Weights of a small GPT-style language model, trained from scratch on English Wikipedia.
Architecture: untied embeddings, normalized queries and keys.
MLP neurons of a small language model. Each row is named by its layer, matrix (gate and up: input weights; down: output weights) and neuron, and shows model dimensions 0-191. Each number is 128 + 32 x the weight over its row's rms, rounded and kept within 0 to 255. Numbers have three digits each. A neuron's up and down rows have the sign that makes its largest values positive.
After each neuron's rows, "fires in" lists the words (lower case) most often at its 100 highest values on Wikipedia text that the model never trained on.

L7.gate399:182141211136097141166080098140118140095142164185105133082162130171138118110090126104133140089106149088107093161152138165070170165155102146102106177078169126152133150163173130095156175111099070109136164160101124158125164095119131112176147106098115128152201104118130208131162119099101098103072152100099111046107038165147104166136135153098154116134105130164134161085101125150146058108121137157156117162177158083201166147145139136144120114082171108121108178122170073147156183073089093122146135071135086157165130145149172147151145167108164144152125114151092146180156117160136120121
L7.up399:136146163121095133164141108143119124163133160140142087158143192121138152151100070046113083173117140051107127155102075130158186138084173178162178063111141123143184140082142117163150165154106062113127153102123119104166121157126076088117110109071104101138169149129096160099092113146106141131139129103098161120164134112118166112196089067138078128078060121199158116086162113179185125102144210137105140099131130087144147116159078115143075096124114157135118126171217108147144126135118127049087139115143088168123116124091149143110125105112075137114096158093164157174110138122117113105
L7.down399:140190146163088074191150079144204070100079115112152131113100137102146131154079138088160112146133186111096091155126124090138163146082155140121074035105106147136119090106093110062140172129153106137085185108138120102126197135179181091091125100075164081145161103149151134187139118105089134099106200174141134096148120163126126123145091145125151080112122091162126182130134167154111147140154174045151091085136123107113158140140109105134104142088121182117137115168125135119155051074089132148125123145135113150150142149128178101148170057163125162111096119135140166151118111125193091127
fires in: "his", "exchange"

L10.gate307:117057141128143076116173143161157097126138143177110120155117097129171156146188058089153139142112130141135135191145128101128165024142088127213071198104157150105164136140159106114144127152168157137171137111141142102113086122124094097132144191152196109168110085110151142130073107189149129061100200144118142118161113137125087156152137122102125111102158138115115124064141090118088097134141149164148146100107094146085166173141068071157130111113105144090149128086135154070163145074119140119077151115109143125130143062129093128094108173051101128132135135079097076175100136102149099141
L10.up307:073142132173132199089134087150118106116106202202158201195137163136126052123158140129104140136189152110178115141144174119123133118094131146163126166224129119137147119044131187136125097184143073162113135133106168154130061119091173093132112125158174132115152154126171134088170133121111105170115155160179074157104134095083148108108152132135087174114073106138171144161165121113130114127154138163087131190055160119138071089108189131116166118149095109134108117152120071147119135142152114083133125085119139158186175150119123101121084163115110123139129081132142143147090114143166089135
L10.down307:138155151149125092106084138143084083066142149129171097125163100098164106115137106106110136112191117071163061137036110106092097098097072121156144136152098078134170125053194132108136177123072138144117087080152137118117125190111128073158115147130161082131152179132116125159095131134118147167145153169145127143130171155123181174094174211118112125183133140141116146135113134133113129114084125108080087153118120134102135114088149136119082119126162087232137127150092135123118139082130136084201105142083168144169136074131101159088192164129066115131145113115144149153192134166132083100
fires in: "every", "each", "these", "same", "that", "this"

L10.gate208:104096134104133120101125144126127186104155139152118134084113143152087112141124201099145144149183055090165124122148202134153115124158153102174102148122191104134154189124101136138137172142127108153082154155158123133092115096092087160177103167080134114129169145094182107136074167073122165133116146187150155161064200102106123195177144163146067139167113159137149084167102195139157136121076132170114142134207128151165094139096104106201145118119083100135097123142121096060098117124165106154093151089164125128143137031171116138100125128126126085100058124120137142148139124142114173117
L10.up208:098074155106091093157131116183166145138105225150147110093129171071111129134139145105084112125124080146191102119121158102161096120117111021146097162112166125097155159138110125115108152109122132080110175170158174109117122156137157107128104086062126145143103130144179151169177131141130103161104192127163120116134088164164110115125138144145117163129131085113137072143170148110104229178120111121078153110140153166153135167137122132184093135106107112106127120089135107116190131159152127099058140079101124122159176141186139144078214159067116127078105127100138130180131128090077078109
L10.down208:130118193107095162178145158181119075204110159150140120126127147142112164177139105092106168090104102152144116081115126149121088105076124139047134093104138142118141105086129140115101159104092127080164179166148161131144116128099136053137136129092104190158097084141132122114144161126093163131112067146204071132106078166163143140073157079161174131110125130094073086115115133133091186108144121119121130119157133128093134167151175197143098141140104104104098110153204135169155120185130083112109155121167102140177123177101131125132178099129094208134075089126097149132054170096158112101
fires in: "yes", "two", "nominated", "one", "million", "taken"

L3.gate232:170149102092155124134123060192091119080107097152128106123120076116153151151151101136112125109086107129083077103142098113110174094110179129079162114146100107153145126077108182168123110115182150156111101098125188089169098135132075056082119136130102135100109128131169160135175163119128158117168130134140109132104133176140192129178106137139121110179123125110146122087105181142086070099141106143114124122165136132139172114115112142150136139102180094112120092144140090117133146177093112125179096179121093108110179182181122134160160134091079141097055184102167086146144222101090012144
L3.up232:168144145140103130156127139114130136127098074120091107099108129090141129085132131166176137117121147096138105110106139135204137151126189160139176116103163103065148122110178134154139165167143120113095118105136102113155164104146100144131068100088107122116131158133089172140126108075135109144170144161147160062156022151076106157101068119170159157108103163100146090175117156123160165139118090189089129118137156202124080126159149125128108102151132100126053196151168077158131186087129136134134112066033147186156156109149127120116164143148116165175106167196143176153133202119134138093
L3.down232:205103149112079130169132178150107092134067099139149123095128136139127134151153153145116148089125147109143155083111132134166139173171180198034131079092173070101125113122066108111136111153139142095055114112120108104122108143175051153101092075108122089105130202135092178110135122106165102149168162143128117107141108109121104140101108165159132129101099130137107091142156143144157147160124136155135148132137153131102111094170171088156078121190106137170048169109134123104165166099049136089128097152132104135181127120145126072100122033101097175175141152182159107157128162178163126153
fires in: "his", "her", "their"

L17.gate423:124152116083129147154116118143112162141148113154186173123135115158078085090165092114105098181142138130157138181137108195119100134120126116141133176118154128176094121153122100141070118106169095092161124179148124119146151153112093201152187098154163091131130135172126139099150183204076144190175082164116098131149103080130132106123172120134122131159138154203114122150132104143141100133075075194132081196128073171116099108088082145158127078123117141134072095142079062109089163102095150092124190136152100164079114085176149120144097152099126166149135139164074128097120128121122076051
L17.up423:135129172159085149088134168187147121136127068214136128067089112133144114158107102115180117100144113117146143155138029197103083165146176141096159154094134125151134106154109188131142110184152105060137150153185129088143089188157094124124134132091149152156109101168133141096114104157100146161150105127099090147127179136143149129109104097126089129124147171136183098095115129130122178093167091176089173158095091074174131157088143101179068123098119106127092117093092144090126181099045084139141067113109125139117151109151135133136171188109153145151125076153090144128109133150158064082
L17.down423:098121136091137154163161061141086120126172166099188136092157190142111183118184147153153109164061104151137126105149162150113134140117136089081129176089165150151122103091087073134095183129112094127174098125102134163122125146105134136103147133192138165088152103149106107103150136151122128113118077126153105200134070153120095197106169124119113116097181150136143134129105148123125134156127139134106119169184018138056166124118134091174094084127081136138148092073112061123167092147115108030076149108140170096095136102164135156102124141124072153110162193121119142173135126168175131122
fires in: "the", "a", "one", "two"

L4.gate324:152165156103111135117093102154100149138069113105129126084108082079122112122120113140099120193099135096129099106168171157099115120144206176085106084170159072106129144122104118089095186095086103129131153114124133068116081107155140065170161112118139111174129145136131102141196096108176101139175103090141069166130163083104145144104172120118121104099165098120154127072125136113116137087119115143124139086177071166158132052113125134139110101142110145141138156173143085101112227148119124136138120097059097217098187152137100119126183136113062171135172116096189171168162122166145150119
L4.up324:083094152132102125135057082149135117128100138134168145099153091126167116068153135160143125119109050108149134118132155160061118101056155156065149074117126053058097116091115121166137154107151082163125128096116101147122107105090074105100125115159116149160093117117118138098122111097179091155171137088159084132121137116132118128108176161093139134102162121110120110114133164123124136074101100144112104113168065151212141142103122188122118109135198103156140193185063106051120171143089144121140076118102133170102160117163115129106193099090121174169145134129143106184155213085131105123
L4.down324:148101075103082156135114113117077131131126130135137156087102162100152101116145105133134135113205141123160132072087185133067149092160158171045175101114122114081144103056181156127139175101184123147085125116121127110112119119134106164140141153086044111156076170073075119125162102151148129064192120100121116081149139119150140125083122113132158105138126154070126118118122152082112153116104130146047091126172093160177146156134154219136116097128127125157151121077051102100154199112110181159133126112101161157112119135156132110135177099112091168172133133143126138145180086090145100073
fires in: "its", "their", "his", "research", "her", "these"

L6.gate150:104143117087102105113111100162192055114177148100169145141124129118091163127070116149214137150111107089123174084148119065147130147121108141110144153194102118159130206109082095096087117111129156066150130141139166104135124091150096115148099178148123123164117152113136110178137157088120187148148094109114128173088190203154159135147172145143049070149127145084114086126116108195128074152184069130120146145153207155063171097144149112117129136134114086125121115115136140129159110109144142129151192175114087051117163140086090142090115166121112106173133140088120111153173141131134121087
L6.up150:137174113177117171122146131133157092125186163160176152114125153063100125118087110124141126145148131161152158096194120161140097115149147101133112148161136170118177197072072141084141127122151084083118106151144129049118153127139138125172089141137104130096147115127157058153179123115157141130127088101184156216199104158171124110085179167153094111173092098058129109144167129155169142165167172174117139124178125114077157076077094098118130104151128095146112084130134198105149110161130119170157127160084154109113161144110163121180134174161170166190106103118138116143110144118148052097
L6.down150:120161098156082138109091148127130120099103128155142072102120106102156095080131153100093093152095206180178125109185138117153124116166174158197077085143109090151117094121139183162168150131116146118143166115112134162103176107124169132074140137109056183125125147141110075170181105153141070162138106096089152136126120168156174112133125133063100114132085163093090085126130070111130140150175105141144132080107089112135167188071173146147181126079159173145106155126214108180132137097090119090132088132154115174133143140103103071131120155217131117151128163149064151115148145143158086129
fires in: "where", "after", "including", "while", "include"

L16.gate139:109136089103155136058166182104071090138120113146109085120065136124106125077142113152195120141152106091177173123184116134154145166144137186151103099158103129106125171113144124134098130116129123122183118132134110174171159145148149147152131117109138133148127149167173121163183141152138163114082065173143141118037135131116109133084104160099110167135115102140108145121163107131146171136125136147134151185153151143118159156171118158071088126194116187053096144186145202148150087133152159123203207142094172118117072136168129136134073163151140162145111136163079110164081167176158200129
L16.up139:102148097161132151137122086120163124153167098129117160107078092105186119078157142076191157127104129049091114092086156105156148129097134118119171113151121154195089166120126141132129095155122154060120145086066043114131120149135177142119094176124128196107148151140122038174175160115094123160100093188107111115075101081182122151102149114118061156139118165121128160163111139113123145146155119132113093130151161128058127141082153188157111099094115151146115113127098077159108112120169146116106127134104146098146073145080175118118112137158119096099150141067050149150077149168168196138
L16.down139:164172108182133126088113152161171090064093211132125088137174100104139076100145147107153128202139154109154130083144157176093142102105184114179151092155133156091125098090150126183149204140185109117148143213153169137135135189101207103115189127067115112134110162118158124154129090062140129122196122140117126151110141111095126142139141134146171116114118154103138099125113138111180119119111118184141137122143112188080159186183161131123145112177138149112170073154116190123101126106128179143160157098116100153062130150108097099168120095116112132155126072117083125096089125098152142177
fires in: "by", "while", "after", "s", "on", "to"

L17.gate466:136143118134119089137164135163141135113180143170181138148098132149206129126138158073133198144143144094095147108148103104122142076153108131163114202133101199106141155102086158097161185115165099107213092169159121119131114177143164106137134151076181149125129111175165147117100109119108151172067149183121114114134098153108166113127200179095100103161179089150144179102066147127131133156190155163120135183151078105112138163122169162192104113090155160121068144157109109126131130091113126165154117130155112109154106121085165098125177135164155132134165120150166060173155175177084085097
L17.up466:176165116136126056187102077147042096164082148160136180142185104170099146069116154164113142098143139073137107125095113135145165144157173097143099109105104140116121184108192141122131093156107132093152115049136133138141105174132180069076121119104110149144123115138169103160158137190129145131131124147132204099181130129159133065090124091101145195107121104133162159163171136073159111143138111119163167148125120088119124132148169100143098124156135107115115133075171093133098088174138141045145185114193173100158121164163101175120128166115135105161135093101069103198133148150145139132
L17.down466:151127098097117080131084160152114119160158084137129059102127171140125121086108134172063130063095186109097107117125130099106069114172135085176075098080136082172084153121126114127079123170149126134098106168157081127186149153130126099161120130135114145149160142113165174140102165114186110097120114111157152093096139120069141127089089122074186090115136091081143126123152089064111111202144103110157065106177091129148070137088132135099086160145159180126158064127115088108113177084139086081098129114102127106149094164149157171123181175147076142161140167178156169150157155111139118175
fires in: "a", "each", "every", "one", "that", "any"

L3.gate326:099168107080115095122114121137117118171166081125145072074096127101102102183192105128119087144066100092130142115156112088146211137151171164131117125116151123101142143095112201179124156100120126177071129128115134159109180115116076096134138096064164108160146150153122089141213084123143116189089159064077133054097135105107126152150109117116139128107116168084146183116092156125106113110115062161121127076170154144135146138198125138180106181123142133109093149163186094151151167162093083122155126124081087122153139118077193130140208098121084122129134146116150096128122145103164109096
L3.up326:119140115080156111136139094161092113155168066122137105064123110097092109174153116139116087148120091135150158112131112090142171150163147151098134100129146131104170147113123197154149171076167130204061147084115109099124156114104044078144125105069215101147127117147149106145193093122171117148120176073094089039111062124130091154161119119124134123078107184091095173115087151109125097107095061162134110131144163129144140122191109129155101137102133140121094144162179079170139174144110095142165119122090084135140146120082178159147199114129086082128117118118138077100145110119173113100
L3.down326:130132123086123188097127111175075167208142055162191092110102167132140144139154095125126069122147091125128144087058145111118174147131113183086110086098153099136139075065103166170155159091180094144085199080139130148080149125144115128151121140172140139132091159190138148111125117130189146180104149075113104094099161114111114129063105122143195102094157139140105109091122111145119119166121113141103166119113148093134171113113162087162063133085145129150107154165172104093155149131135124095096168133060111116186095130148181110159179082122071136158156155127125097153162095113185135079
fires in: "his", "its"